From a checkpoint of a small transformer trained on Wikipedia.
Size: 16 layers, width 224, MLP 896 tanh GELU, vocabulary 8192, 11.7M parameters.
Architecture: LayerNorm before each block, learned positions, tied embeddings.
MLP neurons of a small language model. Each row is named by its layer, matrix (up: input weights) and neuron, and shows model dimensions 96-223. Each number is 128 + 32 x the weight over its row's rms, rounded and kept within 0 to 255.
Before each neuron's rows, "fires on" lists the tokens most often at its 100 highest values on Wikipedia text that the model never trained on.

fires on: ".", " |"
L2.up568 [113 177 126 113 113 109 128  86  97 112 156 225  98  86 124 172 155  88 101 123 183 128 149  73 132 129 122 159 115 142  63  68 121 105 134 117  99 155 128  86 129 104 218 132 151 173 147 128 134 126 170 144 122 116 141 112 118 187 163  43 163  99 134 143 183 151 105 110 176 118  59  88 136 118 176  95 139 146 123 112 122  63 119 164 178 114  90 198 117 114  89  83 136 158 138 138 126  34 125 186 158  94 116 113 135 152 115 119 204  77 111 191 123 117 134 103 133 126 120 193 129 130 159 126 115 110 145 149]

fires on: "ing", "ed", "osed", "ated", "ted", "ified"
L4.up114 [ 81 118 110 171  96 135 133 142 134 171 159 139  98 117 144 100 151 104 113 135 104 100 124 112 132 126 123 128 149 134 138 146  90 110  68 150 122  96 122  93 143 152 117 126 144 128 148  27  73 106 123 193 168 169  66  83 141  67 168 164 155 136 149 158 106  96  52 129 154  86 162 108  90  99 138 191 138 137 117 132 157 153 150 131  73 158 117  89 125 141 128 118 116  96 138 123  90  86 146 136 136 141 118 114 141 121 115 151 101 192  92 143 119 162 116 107 157 193 110  75 106 171 150 133  93 146 130 126]

fires on: " area", "rd", " land", " Group", " win", "lo"
L2.up566 [140 103 143  63 208 145 143 166  95 115 104 147 118 111 131 126 158 154 115 196 144 140 144 104  82 114  98  57 174 111 148 122 152  64 115 133 165 104 128 126 169 138 160 156 102  94  70 152 181  58 154 133 126 161 160 143 161  99 157  69 172 156 144  69 199 116 141 107 141 138  91 150  82 192 131 109 135 160 134  93 123 192  95 132 111 120 107 108 144 117 176 121 154  95 135 162  68 101 144 121 145 165 188 162 158 163 120 136 136 111 104 148 102 148 111 155 171 164 130 108 143 131 192 103 185 145 136 162]

fires on: " |", "|", " Pts"
L4.up715 [ 86  76 116 127 132  64  88 102 151 148 148 116  86  86 123 135 139 157  97 136 133 158 103  91 213 166 110 136 146  87  94 139 103 172  77  49 176  86 127 116 118 149 151 148 139 153 114  78  88 138  57 120 177 162  32 181 170 127 149 164 179  98 140 112 170 149  87 164 118 142  61 106 105 155 150 165 138 140 159 135 105 149  86 156 124 182  99 114  99 173 117 156 118 132  99 150 149  75 147 137 140 124 153 116 128 168 153 100 108 166 104 112 106 131 134 122  97 185  87 153 138 149 125  75 113 143 143 136]

fires on: "=", "te"
L10.up7 [159 146 184 109 106 141  75 135 119 185  75 118 130 137 106 144 156 125 125 146 114  67 112  92  82  78 149 179  97 101 133 130  75 135 152 183 125 121 199 139 103 165  83 137 151 147 102 132 165 104 129 169 124 153 123 160 163 119  67 112 124 113 124  92  85 134 170 165 140 143 141 164  96 120 162 173 132  98 112 100 127 143 104 113 146  83 138 151 122 114 130 119 130 144 151 100  97 108  84 153 110 125  85 100 140 149 141 109 160 127 130 118 125 145  85 105  98 185 134 122 182 111  98  81  76 140 111 143]

fires on: "s", "ing", "-", "ng", "y"
L10.up206 [132 139 126  38 116 107 125 128 154 125 148  93  99 142 192 140 106 134 146 126 140  51 108  87  98  62 148 209 145 123 166 124 120 157  49 177 120  91 125 168 108 125 191 104 141 125 153 104  87 143 174 107 127 156 169 107 109 134 186 124 151 149 130 111  97 129 126 126 141  76 116  71 126 175 191 172 189 146  94 128 108 159  51 104 154 159 112 169 108  88  95 150 163 142 136 201 110 105 150 166 100 185 134 162 130 112 120  84 111 125 146 155 168 178  90 117 153  65 111 119 121 164 169 148  89 108  75 159]

fires on: "|", " |"
L5.up810 [138 171 149 153 111 114 108  94  86 137 136 167 111 183  95 137 190 154 134 124 137 122 129  94 165 126 120 133 203 122  76  68  94 132  82 150 141  89 188 118 120 133 156 151 181 156 126 129 103  98 109 107 143 160  80  86  92 151 107 136 117  75 181 146 164 107 136 144 194 114  99 116 122 165 131 151 184  77 103 126 101 156 148 114 140 109 103 123 129 147 171  85  94 144 135 135 194 115 141 141 161  87 162 130 166 217 148 119 126 190 100 144  94 100 144  72  72 154  58 122 128 124  60 169 101  89 124 130]

fires on: "|", " |"
L6.up420 [109 161 155 135  77 117  85  74 114 171  80 151  85 145 117 133 128 111 122 110 160 145 182  84 149 120 131 148 172  68 133 123 125 143 101 157 142 126 121 106 133 129 164 174 174 143 161 138 118 118 131 134 176 201 124 104 101 186  87 157 131  81 196 125 131 158 133 163 169 127  71  96  80 102 133 118 214  93 132 142  80 176 128  69 128 137 124 108 110  98 169 168 156 164 150 116 181  78 112 186 111 104 168 153 160 160 164 125 131 157 123 156 107 109 147 112 100 154  70 194 170 119  55 170 123  68 138 172]

fires on: "s", "\n", " in", "os", " End"
L5.up693 [152 135  98 159 141 138  88 162 134 182 172 154 120 119 150 114 133  80 125 157 134 150 100 159 141 126 157  83 164 116  81  82  60 120 100 120  87 171 158  63 209  93 132 121 128 137 126 115 136  48 189 131 108 140 115  97 138 132 180 152  59 142 105 133 160  77 118 165 185 122  83 122 114 129 132 156 146 170  57 141 113 192  62 153 166  98  81 131 139 126 114 110 175 179 134 148 194 105 159 125 103 126 122 150 103  94 143 143 124 145 160 129 187  91 139 134 133 106  97 181 133 151 132 178  80 148  69 121]

fires on: "ing", "out", "ound", " time", "or"
L6.up348 [125 190  97 117 108 149 135 115 120 120  77  97 125  38  90 148 118 107 142 108 189 139  59  96 141 146 132 203 184 100 101 118 102  68 172 102 105 126 128 130  61 119 150 189 176 140 207 156 161 107 165 113 125  96 192 118  98 117 132 124 143 191 186 119 126  43 195 119 100 172  91 153 110 158 143  86 131  60 122  98 139 122  97 154 179 106 149  90 165 127 114 147 149  89 141  70 128 130 121 149 117 108 146 106 134 123 114  98 157 123 153 143 118 136 149 137 153 118  59 185 130  88  95 156 133 127  98 125]

fires on: "'", ":", "ide", "c", "ige"
L11.up91 [ 91 157 145 151  92 140 149 136 127 185 102 146 158 113 158 165 102 140 104 115  72 132 106 104 177 119 144 118 155 132 200  81 137 174  82 124 157 101  87 157 112 145 113 159 143 153 127  83 124 122 107 176  99 148 124 157 110 165 111 127 153 141 140 179 135 131 109 153 162  86 153 137 130 121 197 140  99 163 102 122 118 114 156 139  82 134 143 135 142 114 113  96 110  98 177 134 149 148 113 115 145 162 127 147 151 227  96  32 168 142 109 160 114 125 157 136  95 153 121 105 131  82 116 121 159 141  62 148]

fires on: " |", "|"
L2.up696 [105 170 154 118  96 146 136 128 135 154 173 196  71 100 124 144 154 109 105  85 183 116 145 115 171 166 156 179 113 143  96  65  99 131 157  53 105 145 119 117 145 139 168 122 151 169 137 143 125 131 142 143 149 171 149 101 101 119 131 111 189  63 182 151 121 107 137  81 223 111  43 118 109 152 171 109 133 138  98  55 118  79 131 172 151 109 110 106 113 119 102 115 118 165 157 121 123 106 139 169 118  53 113 118 103 183 138 114 133  69  82 173 178 120 104 106 149  85  77 162 147 145 105 162  54 124 128 189]

fires on: " in", "-", ",", " 1", " 2"
L6.up840 [139 112 166 169 121 139  85 127 133 108 115 139 158 123 118 106 114 124 161  80 173 151 122 112  91 130 135 204 150 139 124 119 164  96  77 132  85  77 124 164 120 156 131 126 191  93 142  84 166 137 145 156 192 137 163  82 147  74  77 134 156 111 121 126 125  93 161 110 181 120 151  93 158 129 144 129 160 126 141 148  26 127 131 105 168 119 162 108 171  93  97  94 163 161 163 146 131 172 109 162 110 142 114 185 120 143  89 111 131  95  89  74 140 113  82 154 196 128 122  88 153 138 104 156 112 153 148 142]

fires on: "\n"
L7.up346 [ 91 125  81 110 102 114  88 111 130 122 154 190 115 111  73 138 123 106 118 120 157 130 147  88 162 161 139 127 108  89 126 141  90  95 137 109 106 135 153 162 135 139 197 139 165  31 177 135 120  99 133  85 166 177 129 103 135  73  99 160  91 106 156 173 147 133 134 154 128 142 125  69 102 100 146 128 133 153  94 170 122 117 121 127 159 120 137 138 128 166 102  83 179 135 118  43 148 124 144 138  78 125 145 139 113 120 167 169 133 155  95 100 132 100 104 115 206 126 123 136 139 132 140 161  96  77 150 143]

fires on: " |", "|", ";"
L3.up102 [ 85 192 156 105 106 139 126  81 138 177 118 163  83 134 130 137 180 129 144 116 147 141 122 119  77 156 143 143 195  89  80 118 107 133 126 128  97 128 123  55 129 152 191 158 191 150 123 116 117 107 132 144 183 144  86 118 100 119 161 133 122  56 184  87 133 107 119  85 170 109 126 121  83 185 127 135 178  89  82 151 173 136 133 120 135 118 142  98 147 173 138 146 108 190 152  93 154 167 140 139  94  65 126 146 145 130 129  95  82 140 140 146 131 154 144  85  68 142  79 131 126 130 105 144  83  87 109 136]

fires on: "\n\n", "-", "\n", "th"
L7.up593 [104  90 173  96 125  75 164 122 109 116 101 187 103  70  98 132 197  64  80 137  62  97  90  51 157 144 145 157 151  98 141 119 105 117 111 196 154  81 101 145  69 126 157 112 129 140 133  50  78 128 123 140 108 151 149 120 143 150 190 121 125 185 112 144 119 146 215 107 120  99  93 142 149 120 125 107 171 146  59 111 104 124 125 143 136 175 102 133 147 171  88 121 160 110 139 143 228 111 113  78 136 142 152 106 108 154 117 107 161 161 190 134 170 146  65 130  99 129 123 110 120 152 131  68 117 133  93 109]

fires on: " |", "\n"
L2.up356 [ 77 154 128 103  79 129 124 132  83 198 121 132  85 128 145 161 146 145 127  82 131 186 176  92 187 156 146 159  88 116 152  81  95 128 137 145 103 116 129  91 135 115 180 151 180 104 108 131 170  73 161 108 143 129 105 125  85 114 140 114 113 123 181 105 179  93 178 124 173 106 143 102 107 183 192  97 185 114  89 126 174 111 105 112 146 116 119 154 208  94 158 120 103 157 164 126 159 207 122  97  65  66 141 149 113 135 181 108 119 167 107 176 140 158  86 110 191 118 102 198 159 121  95 179  86  73 111 164]

fires on: ".", "–", "'", "-"
L2.up761 [155 124 121  50 181 104 116 147 166  72 109 152 143 113 121 127 129  95  77 117 174 102 139 136 181 124 151 143 162 150 193 149 145 111  94 198 161 112 188  98 116 131 154 148  97 102 156  94 140  70 112 140 120 128 142 149 132 167 147 133 174 110 144 150 146 102 126 171 167 133 112 154 155  76  82 110 147 105 142 102 125 105 124 159 153 135 141 228 109 113 149 126 148 125 129 138  99  77  91 183 120 116 120 114 115 135 102 102  76 103 131  77 134 131 121 104  44  58  91 198 115 157 143  75 182 129 128 133]

fires on: " for", " as", "'"
L6.up431 [118 153 157 121 108 178 118 152 137 136 109  90 161 120 107 132  83 151 153 117  72 129 117 159  83 130 102 134 189 144  99 173 116 130 104 148  97 129  83 117 156 160 154 107 118 133 169 128 136 169 135 162 109 144 143 180  87 165  95 151 110 141 204 128  66  64 141 161 116 112 184 184 113 127 149 185 115 102 154 119 117 141 144  84  45 122 152  75 160 130 157 117  61  91 153 163  92 180 130 164 128 146 117 129 177 209 130  84 104 102 125 107  85 161 151 199 131  88 111 102 154 126 149 142  91  93 111 139]

fires on: "ed", "ged"
L5.up205 [ 78 126 124 116 141 107 144 140 121 167 151 124 120 127 171 157 149 111 143 141 151 141 185 101 129 129 124 134  82  72 132  93  70 137 103 106 103  86 157  75 106 186 158 102 174 138 115  67 134 117 167 132 106 134  75  99 141  53 172 125 146  99 149 158 107 172  66 134 122  87 155 111 174 134 179 148 105 160 133  81 153 155 134 109  66 134 123 106 125  80 129 225  87 140 167 122 101  42 122 146 134 114 117 186 114  86 130 116 157 159 118 144 178 124 129  60 139 134 133  77 190 171 115 145 100 130 147 147]

fires on: "=", " old"
L6.up171 [117 145 170 126 102 121 109 129 132 161 104 161 125  89 144 124 119  58 156 165 157  51 100 108 125 135 145 170 117  78 159  89 122 145 110 142 101 161 138 110 131 162 150 134 131 115 152 148 221 140 144 123 158 228 156 102 128 144  99  96 110 131 143  96 167 110 196 137 137 122 142 119  58  87 159  98 133  66 104 109  35 162  88 125 202 119 114 106 134 112 101 131 121 135 142 102 130 104 119 195  86  70 149 178 125  99 118 109 116 134 182 166 138 169 138 116 113 143 141 152 181 119 105 178 112 108 102 140]

fires on: " |", "|"
L3.up87 [108 159 162 123  86 126  81 112 144 111 158 171  83 128 111  95 208 115 131 144 148 131  90 135 168 119 136 139 198  81 151  92  87 125  96 195 150 112 191  39 107 157 201 134 172 134 134  98  72 100  99 156 170 175  66  89 100 114  71 167 135  69 183 165 119 148 127 144 156 141 101 132 112 172 139 131 154  75  82  95  99 184 112 169 115 129 175 114 144 121 162  80 150 147 149  82 151  97 130 112 138  80 136 117 146 203 137 135  98 109 168 160 115 144 105 125  59 157  79 125 129 146 123  80  65 120 111 113]

fires on: " |", ";"
L3.up640 [104 167 190 106 123 150 122 108 132 149 105 183  79  72 122 138 202 177 134 104 157 115 204 105 109 128 155 180 136 167 177  74 128 161 143 194  94 111 165 141 171 132 210 149 184 108 169 134  98  61 158 143 109 111 101 100  97 118 132  89 156 101 202 125 141 107 135  98 177  89  67 133 116 165 178 119 155 124  38 116  88 134 163 123 199 116 119 111 167 100 173 123  86 168 178  93 120 131 105 135 174  67 152 111 106 168 128 121 161 128  74 137 195 179 127 121 127 100 102 146 155 120 107 144 106 114  65 155]

fires on: " first", "ed", "ing", "present", " ass", " announced"
L10.up783 [141 129 134 141  82 109  98 151 108  98 113 114 118  44 147 117 103 152 163  99  99 180  97 144 115 147 142 117 141 117 137 144 114  96  76  91 121 167 213 117 135 131 114 112 120  69 143  68  57 126 172 140 138 184 133 144 109  94 160 165 132 166 134 170 137 126 134 161 160 109 180  89  49 122 142 163 116 157 132 155 145 136 112 133 108 131 160 199 136 141 122 115 126 122 142 162 127  96 162 167 111 138 125 114 157 153 141 141 153 175 119  58 152 118 124 173 167 153  40 115 161 163 131 167  74 156 159 191]

fires on: "'", ":", "."
L2.up513 [158 153 176  35 172 126 191 156 136  94 166 128 120 105 119 160 173  86  98  99 174 142 156 101 154 108 141 101 159 156 150 144 184 107 112 243  59  49  61 180 107 148 135 141 143 105 152 109 104 179 168 133 152 108 217 138 129 120 164 100 162 179 135 127 135  96 158 180 113 121  88 104 142  82 156 127 109  86 128 133 156 145 131 129 180 172 101 209 120 109 157 157 186 165 149 127 107  79 130 160 106 135 115 133 130  94  96 126 119  62 115 112 144 152 131 109 124  95  83 157 189 166 116 127  89 116 144 177]

fires on: "=", " pil"
L5.up686 [104 151 143 143  94 130 111  98 118 154  60 121  90 114 120 113 186 167 113 144 102 112  74 151  94 135 175  77 135 102 126  59  60 167 164 180 105 108 194  73  96 184 122 181 148 140 111 150 126  99 132 117 143 104  96 106 148 224 105 143 184 100 130 179 130 158 103 192 135 117 104 120 108 109 187 184 155 130 114  75 128 196  94 192 111 139 123 125 128  53 143 113 102 169 129 143  94  73 140 147 170  87  98 101 109 117 163 134 123 137 124 174 116 126 125 172  56 158 101 134 124 135 113 100 130 110  98 176]

fires on: "s", " in", " led", " years", " up"
L3.up10 [144  58 179 185 128 100 149 127 135 128 136  93 159  96 118 155 204 139 130 170 171 125 141 112 164 147 143  88  95 108  32  43 134  83 129 144 121 135 155  82 132 149 130  81 108 179 103 125 122  93 161 120 121 161  73 159 174 153 181 143 126 131 105  96 129 102 141 140 200 144 121 114 103 162 157 178 151 175 131 150 164 175  93 124 148  98 106 100 157 147 109 175 156 159 139 114 139 114 122  97  75 142 145  88 123  94 177 104  85 148 156 170 124 127 103 151  53  95 149 111  98 137  84 115 130 141 122 119]

fires on: "\n", "\n\n"
L7.up885 [109 108 154  83 159 128 115 132 123 218 100 186  97  29 118 189 135 111  87 104  95 122 117 104 174 111 150 170  84 106 153 158  85 160 151 224 158 137 116 155 155 111 160 131 124 102 119  78  76 110 170 159  88 124 160  88 117 122 121 137 162 130 108 122 126 186 175  94 147  77 133  98 124 134 129 169 129 189 103  40 115 125 112 181 131 178  76 163 137  97  70  92 115  72 124  99 156 119 109  90 167 103 196 181 116 152 100 132 149 137 122  77 150 142  70 128 153 118 136 137  93 131 162 155 111 123  83 134]

fires on: " of", ":", " only", " first", "ed", "-"
L7.up638 [118  95 203 133 126 152 203 165 103 108 129 153  94  96 161 120 102 125 122  75 106 151 143 110 148 164 110 135 131  85 174 106 175 130 108 110 110 115 125 108 145  88 155  99 189  70 121  89  89  89 141 167 103 189 144 120 120 130 148 150 143  97 184  87 130 162 100 125 187 155 149  99 151 138 104 125  93 144 185 116 142 113 115 185  64 140 123 198 180 164 186 107 151  97 154 188 132 133 144 205 118 110 102 148 108 155 158 116 107 121 124  86 114  99 117 169 175 186  67 112 116 139 134  98 117 117 148 123]

fires on: "\n", "\n\n"
L8.up165 [103 114 100 126 116 108 140 118 133 175 195 123  73  69 160 199 136  89  66 112 118 132 126  97 159 119 157 108  92 100 131 160 116 204 164 163 151 130  90 141 117  94 163 105 105 111 102  62  85 101 168 137 122 147 120  61 126 186 181 111 137 102  97 155 129 168 155  98 136  96 104 132 106 142 119 156 175 164  59 116 123 141 126 134 108 183  82 117 136 117 130 125 132  83 123 105 131 102 138 121 181 102 175 188 153 110  94 110 153 109  63 135 164 139  73  97 124 162 152 107  93 154 156 105 136 129 166 154]

fires on: " St", " at", " one", "|", " under"
L11.up392 [147 110 113 118  84 149 154 178  82 134 148 125 142 132 109 165 127 123  37  98  92 144 144 128 142 101 123 195 157  71 164 171 127 127 111 169 168  98 139 144 108 116 143 145 117 113 148  88 139  87 107 121 112 133 166 130  68  74 119 154 148 116 193 156 113 161 123  80 115 145 104  97 116 114 122 136  70 146 117  92 179  85  88 143 119 153  63 144 173  94  69  95 146 111 150 188 101 154 122 150 152 172 115 135 173 157 170  71 127 170 103 143 103  86 118 130 117 116 126  77 149 139  99 221 116 144 173 116]

fires on: " He", "ake", " population", " On", "iring", "rd"
L3.up392 [106 124 103 104 131  90 126 136 170 102 126 107 147 117  95 131 105 132 147 141 130  95 129 167 137 115 133 118 159 160  76 106 120 128 124  81 138 147  68  64 134 146 154 111 158  72 101 147 209 118 150 151 194 148 140 103  73 175 124  95 101 158  73 129 106 120 122 141 144  94 109 159 155 130 105 174 141 168 175 102 133 113 156 119 186 133  87 114 114 111  99 158 102 129 141 138  86 123  96 137 161 115 172 129 187 118 163  72  95  92  73 110 123 152  96 123 121 128 111 140 119 128 137 137 115 143 119 111]

fires on: " with", "l", " du", " for"
L6.up810 [116 102 178 118 130 146 180 207 139  99 125  81 113 107  76 167 167 165 128 151 111 150 171 140 106 169 149  78 142  98 122  99 138 204  94 148 124 151 102 151 162 166 142  85 156 165 131 128 133 102  99 133 127 108  84  89 131 169 108 145  69 105 137 149 120  65 119 125 192 178 129 146 108 153 120 135  62 166 120 115 166 104 169 129  44 187 113  78 125  83 188 113  91  64 155 168  80 151 157 154 135  92 130 166 116 170 161 100 108 145  73  91 126 107 103 118 199  97 102 106 177 197  75 177 110 134 108 113]

fires on: "s", " 1", " 18", " One", " 2"
L5.up576 [155 104 112  82  80 141  92  85 145 128 140 124 112  89 152 107  98 130 130  81 204 116  83 125 139 115 134 162 135 174 128  81 136 122 132 187  84 131 138 181 160 106 119 145 144 122 100 143 168 143 177 150 198 123 155  89 158 191 125 149 194 129 128  77 116 127 126 127 169 107  79  99 148 146 135 122 140 131 105  90  80 111 126 121 154 127 154 172 123 155 100  63 149 153 120 115 106 128  87  87 112  75 151 168 178 165 187 115 105  99  81  80 205  86 159 125 142 156  71 125 129 136 143 139 142  72 148 129]

fires on: "-", "–", ":"
L3.up743 [116  74 131 120 132  92 173  76 120 165 122 147  99 170 121 146 206 151 131 119 195 122 119 139  89 102 146  99 165  98 123  95 128 137 127 178 105 121 117  67  81 102 159 149 150 106 102 124 155 116 143 100 173 131  91 144 135 187 145 152 141  76 140 130 119 135 109 172 139 118 176 128 136 142 130 117 194 111 150 118 187  83  99 137 120 119 192 198 105 137 116 189 156 127 143 170 150 100 136 207 107 109 170  86 133 122 156 110 105 137 114 115 153 116 100 143  59 104 124 218 120 174  61  78 118 132  26 126]

fires on: "on", "ons", "or", " on"
L10.up656 [142 146 167  84 164 147 136 168 132 153 128 152 140  72 158 134 130 125 126  82  84 145 207 154 131 103 134 163 105 136 104 131 188  50 176 129  51 126 118 128 177  99 163 134 176 132 108 136 142 149 119  99 136 124 129 112  86 101 102  83  79 144 164 157 125 133 165 120  98 140 166 160  87  87 115 152 162 143 111 119 193 185 114  94 125 110 133 101 123 121 127 144 161 144 121 120 126 112 202 141 115 193  91 159 127 142  81 136 113 107 140 133 134 145  64 139 157 146 105 205 116  99  89 152 112  89 112 159]

fires on: "\n", "\n\n"
L7.up85 [ 84 159 124  86 141 122  97 126  79 148  99 188 106  70  75 189 145  56  83 124 114 173 116  79 152 150 134 135  78 109 103 153 128 131 184 202 178  53 140 116 120 144 190 151 174 125 118  93  88  98 134 155 121 123 149  75 130 152 183 145 141 145 121 101 117 146 148 159 138 113 119  83 151 139 150 161 136 191 128 116  99 117 117 151 140 160  60 156 144  85 120 108 133  87 114  86 136 168 107 106 167 118 144 200 155 135  97 106 148 104 113  74 107 127  82 103 118 119 133 109 137 118 130 191 140 112 100 165]

fires on: ".", " to", " no", " time", "or"
L11.up774 [114 131 178  85  83 132 153  88 118 119 144 100 139 101 115 125 104  80 184 169 136 130 165 103 126 154 145 189 139 143 111  92 127 117 175 176 108 124  63 128  50 126 113 186 103 117 149 153 176 135 106 143 113 107  93 138 157 125 134  92  99 141 123 111 141 112 157 177 125 150 122 177 122 150 109 132 114  79 107 108 101 123  91 227 138 125 124 121 126 139 140 104 123 172 157 108 159 122 118 125 128 113  80  92 148 117  68  85 158 160 119 114 158 137  88 146 209 145 107 156 157 135 129 108  79 119  75 139]

fires on: "s", "ing", " his", "ed", " him", "d"
L6.up886 [ 99 136 152  56 123 134 121 157 165 141 129 167  86 159 113 193 166 106 120  90 161  74 172  74 109 109 108 180  88 139 106 148 124 112 110 183 132 118 157  77 120 117 162 145 134  97 131 141 131 114 148 119 169 139 177 103 104 160 112 125 139 140 122 110 120 147 187  72 161 108  82  83 111 120 183 180  96 166 120  79 140  87  91 117 175 172 134 139 152  75  73 132 140 214 167 168  91  47 125 209  85 136 139 164 129 153 111  97  91 110  96 131 167 119 106 110 180  65 129 163 113 133 116 127 120 101 146 158]

fires on: "s", "ly", "es", "=", "ed", " such"
L7.up142 [ 98 165 109  98  70  98  88 170 148 138  95 152 156 113 143 166 173  69 128 127 172 152 164  66 125 100 132 138 132 150  84 139 156 156 140 193 168  95 171  60 120 148 186  88 161  83 177 112 146 100 133 126 202 132 131 111 170 159 145 141  79 136 117 162  99 106 136  94 161 106  80  93  74 117 137 139  97 100 132 148 111 162 107 107 151 178 144  67 137 140 151 139 165 180 137 119 137  84 115 171 130 113 137 105 140 126 141 115  74 111  87 126 151 165  58 125  87 163 116 194 102 119 107 135 137 132 123 105]

fires on: " her", "'", "Ch", " football", " Science", " cricket"
L5.up1 [110 144 161  93 129 136 199 149 108 126 100 109 116 108 182 105 165 105 120 114 132 128 204 148  87 109 143 115 122 145 143 125 123 158 114 130 104 111  74 155 111 101 144 125 157 144 139 126  99 128  73 106 127 126 128 134  96 156 144  95 146 145 157 112 146 122 117 135 119 103 171 139 141  73 124 146 119  93 107 176 147 154 159 138 111 121 117  92  88 166 159 142 115 120 157 186  42 108 124 178 138 133 175 108 124 150 102 117 105 173 146  85  74 159 140 181 153  91  93  91 160 142  85 133 165 102 155 170]

fires on: "\n", "\n\n"
L7.up407 [108  97 150 124 116 120 116 118 134 209  99 192  83  60 100 199 152  71 117  97  83 113  95  65 191 124 125 179  91  86 123 130 110 161 153 195 144  92  76 138 134 148 160 135 161 101  67 135  93  85 131 166 134 104 137  79 101 169  97 129 139 133 119  99 140 188 205 115 114  93 122  93 116 153 132 161 146 154  61 115 135 166 110 131 118 157  93  89 155  83 106 127 129 111 146  82 148 151 105 112 170 103 150 136 143 127  72 109 131 122 126  88 148 136 115 109  84 140 124 145 112 132 141 180 122  87 111 142]

fires on: " |", "  ", "|", "al"
L6.up258 [128 120 179 128  46  69 151  73 145 174  93 126 147 147 110 154 142  75 141 149 148 181 110  59 175 153 137 140 188  51 150 124 125 174  78 136 122 131 147 140 125 126 148 194 180 142 193 126 123  96 107 132 113 225  49 140 126 143  70 137 166 152 152 179 135 139  95 169 141  98  75 138 133 136 168 126 114  93 106 143 109 164 109  91  80 100 147  94 142 123 119 137 151 169 102 137 158 115 116 153 143 139 150  96 122 164 113 138  94 152 138 179 111 149 163  72 126 140  83 167 103 130  69 151  69 100 113 147]

fires on: " |", "|", " 0", ","
L4.up841 [122 170 159 137 129 142  42  99 124 172 184 106 130 121 141 107 171  97 131 121 156 164 172 127 111 135 125 152 157  66 116 123 111 140 149  86 116 114 144  45 141  88 130 170 157 167 174 106 156 126 110 121 127 174  26 185 122 126 102 147 154  47 155 151 156 151 111 177 142 140  79  99 123 142 116 119 121 131 171 131 147 152  95 134 117 130 114  98 129 149 146 119 143 157 145 103  76 111 119 211 138  76 166 138 172 174  79 147  87 184 135 143 171 160 186  97  84 130 114 145 111 145 100  62  99 123 124 146]

fires on: "\n", " Ke"
L4.up708 [106 125  52 137 129 131 111 137 123 157 155  94  86 132 121 193 135  99 134 136 202 123 122 101 197 124 125 100  85 128  68 134 138 147 132 139  61 153 126 187 123  96 177 133 140 132  92 155 148 108 120 130 161  95  94  79 144 155 105  91 102 114 133 103 131 160 115 110 164 185 120  94  99 154 124 109 135 114  76 154 108 142 125 131  95 113 176 129 161 171 176 129  59  84 134  76 142 172 120 121  96  89 130 174 117 126 124 131 143 163 133  95 202 101 126 111 162  52  83 160 179  98 162 150 111 107 143 103]

fires on: "\n", " under", "\n\n", " at", " At"
L8.up480 [122  90 158 102  75 186 169 139 126 118 157 172 135 128 187 158 130 123 100 108 135 138 152  71 110 127  98 140 120  83 115 153 153 116 114 150 194 114  77 130 112 143 147 140 162  93 169 132 149  92 124 148 124 140 160  94 130 109 150 106 133  99 160 156 130 143 140 126 163 137 142  48  71 146 159 175 130 104 123 102 131 119 118 208 114 165  87 134 176 106  83 100 131  92 153 213 139  68 102 108 124 100 116 142 136 142 125  96 113 168 150  60  74  86 120 134 116 148 155 104 198 164 142 140 127 162 140 117]

fires on: " |", "|"
L3.up835 [ 82 175 150 113 140 138 138 119 110 126 145 165  84 119 126 177 154 160 113  82  93  91 173  84 141 163 132 166  99 169  82  50  96 155 126 182  80 112 147  95 143 105 194 153 180 126 126 144 136 128 145 136 141 158 153 118  95 185 140 102 170 107 138  96  87 192 130 146 177 132  96  88 122 137 180 118 100 153  68 111 150 133 102 156 181  97  98 139 154 121 100 115 164 148 177 162 109 122 123 153 138  78 162 132 127 191 120  89 157  95  96 135 155 130 139  87 138  90  93 184 181 131 141 115  92  72  61 173]